MLP neurons of a small language model. Each row is named by its layer, matrix (gate and up: input weights) and neuron, and shows model dimensions 0-159. Each number is 128 + 32 x the weight over its row's rms, rounded and kept within 0 to 255. Numbers have three digits each. A neuron's up and down rows have the sign that makes its largest values positive.
After each neuron's rows, "fires on" lists the tokens most often at its 100 highest values on Wikipedia text that the model never trained on.

L4.gate169:147161122142118130120132104126143157120149133109132119179070110096175176084114057163149125079130115159135133135080172121140109093064168076169146161109138119178129155151171119098170130078103127095103108133094090155179174174149188115137179118104148076228097133126150064123198105130167118108142063158139191107105152116144084109099175108068174147109136136121094126138099180153125173135092132135091134105062133128150139137093156151125154103130130101151101150200143182130123134074146172
L4.up169:139094158140144134143181180119137121137065125115140098141121075102161118092121159113092101164144081092149112175168123186155099100097190124172149137162108117104116122142078136151150109202143137083160189143146106174136167087143165105140117124150126151082132100120152112097162058127130111126090144133110170110062177141097113118194135131114142133095189131141108179150108095152180131116134180114111043081106150098133109104033110154173053143176164137141143062099153127102134150144135080
fires on: "im", "iv", "ig", "if", "ist", "ow"

L4.gate224:126130169154076123148108175126149139116115136110165146125099167152155155120119117110178095074111110175079109115146055165063172107066167102206111096130157091133164098123071129143142150144100117152144178115154110166167099084139168124128096138099133174094085112106145169106151194128220115182210148196150124149149142123137158132180132124093117125155186093145072115086175110094166105082103113125129138152098060150084125124130122154139160167115125107124091125155078130171155087139101107
L4.up224:147107147142109114137115139177086130154096151063132154136154119154147160131167101152096051117161111051154172208120179156155098083104106148189155156051107111196157120112143091121075116143108127141155115141168169091151113092083131181131149143136145152149129159137073083129085102124157132150100125133159099186116098102126132191184127142113148097076146167136118123148161128068129135155111092138114195109175152067110113165098157120112116116128151084095081138154120058123183126111166066
fires on: "h", "id", "le", "b", "ab"

L8.gate112:128173201102104141142131135131142122102121158179170146149091119159129149092121130150120153067148120083213145129141151159169107121116094156159148083149127111131142142113165124112137113133132138113213103144129160121160137102207096195117138140178099100104109087163091093115131111143170170125123144065150107137107134150139131080108156077155097144094138134103139098105177084101167046124041118059067110136077121104114121110115116166136089112160067206073115139175103129164159180096125131
L8.up112:178068112144106128148128125102089112118158146141108131088118172140110147169115114146148189165151126116080166184153114113167142111142094158150191113162135094108124090131156113119133073103115143106086124076139182137134116151166208182087183147151126155035135100127098099146130133130138133130164152097109106096149061089145111076087069142102155112083133133147154126147194125142077126113147147092083125136219173116128099055099152137120139153178181116193121113070084124078144150106142108
fires on: "ar", "id", "'", "ow", "le"

L3.gate11:109034111121138188145178127085160158163112126119106131145156116131162140067132149134114173064211096153112124110139133101117129083116165032144097137138142103144132181132121072169181143161070116135123133142089149140088129098081150131162148102112114103157149091062130127182144153124157115161118146166057142120090172122159138181127150102043161139159128131153136102119129121148147145098151146151105086128182147084132118083080162119148135156083109075108117115150130217102107111105066127
L3.up11:088125173142099118113120150159123149128087045151086100142107117159171135143138212123146156085151162107132147097093111123116072122119150088137098139149099140125196137102145072089209175092164104117142050153099116118052097133126126099154087077144137084163121126118182152187134110144141168147115132106088182080102165124145045145088145155102175138156159160171123081131104133109112138142125052094134152127144103093148090115171200127134117122082096150124167108096157167163118161116144104
fires on: " its", "is", "s", " their", " his", "er"

L7.gate349:139128117113052204210159083159107127116077069158153109122161171111170111123090085159101089154144133066108122107089126130063148122110146127109159120131218120128127129125115110116110147144094154207124150099051135124054129117115103125149137116148075059104148128085132138139175087210125160117157100059121115126168131142102147153127106175159110144087176146164159129162138093117150169132099182116128122162093169127130122153125146076108141140170101142175113145167094118163106187124106117
L7.up349:080067145104151129151136123159119137185205102170105136167110118108139123138142086129092175087120163172100146120121132169103091140138151093197122117158160115144113094121145104098139160116158080111146097100128151085137092108144130170115152116148055088129123152123133080077109075130121146091156168177115112060148166159112136164136113121091116042175165163105090129125217058067146105095158189151141123153133072151127142098128156117138110157112133175170120099104147164111180178119184178
fires on: "ia", "ian", "ab", "ical"

L4.gate354:115101103173058134153103128102147098091132067141161088120128120144067096129099158126177083073120185164117082043168092189101134153106079123102128088133097100191142098161162153131123085081125121134136163128112155147114127189110155149141174122138095180156110107168149156118176162146161115138143132165113082139152117191098181186127130138127042137142135145142132100174156205134114067104129167099161106133130099147092109171141160123140150134094131085109107140155143050157131095082091124
L4.up354:151133115151142141085119176106084110076147086107115170129087116085136100165145156187118095150166135096147124182128152183066112147070073173137152069188140120114101111168179084063171102156122130158149114098099253092105122119144176146089184073104136128100129164106094147114140109071163109105137137093125149147128147131101118135146113133138101138156140139121087170159091115112138143135123133094129112172157108145124137087114127134096074098129092106142162209205108136058150134141149169
fires on: "h", "ist", "i", "id", "um"

L12.gate370:168149145161142107094116142171141134142083159139176144115099117093180180145101135133109121105147155155114120177158144157195154147128205085088127132119088147106137116121095154073197087111137113144101155125164092105149155122123165096134113110136094157137148147176105080147091045132127177094141152118177112141105086169176161116098105100143171165137125115179129171096204129163160121114108172089084133110051157099163108142109158127105119110092020119110163124109101092070076111096176122
L12.up370:105140177138136120104121110157076121098156159101161107141164118150196152111099097100164105146096152118099097182164159135163142104136146116130123139092165166088152134115119144143133057097155170099115191098162148118121064107124141181142176195150098161099160077016105101103128139141166118148150137109143142075096107202180122098161098131125160077071160124133133147117070135133114135125119154115177109065157149091123121126133141107117139126205164072173118089110116070131088108121196093
fires on: "iv", "id", "iz", "ow", "v", "ain"

L3.gate260:129132122118151188157171137117095165119105142111173113177132135142102149126157107176137126188151095109145130163113085155122065120087126121099123123167145126159095142142116167075179074142126081089106139133100150119066131223119089094182119164150107101124151128135133095139140088100220041119186172068136152119075132122132110125107185107091115091135096090055165077124114071188105121130129166200133144139117144117175089108132129157129139113086138117132130133162111125081079133171099089
L3.up260:138171121134083136124096176139120104097128116179107105159132139103126159115164119065112163179131162162126120123123143118127066150103158073110123124064101104125208140137128167079130124177123086113081071116142163185187115111127070096155132160106140103103130128105098120202135170163148161119155134140147145064070108166102040164135188120157134069122133084132160104052166104096089165117141147107148126125116083111173151178154142131095203149138164117130157106137125209150102111138116134
fires on: "is", "ar", "amp"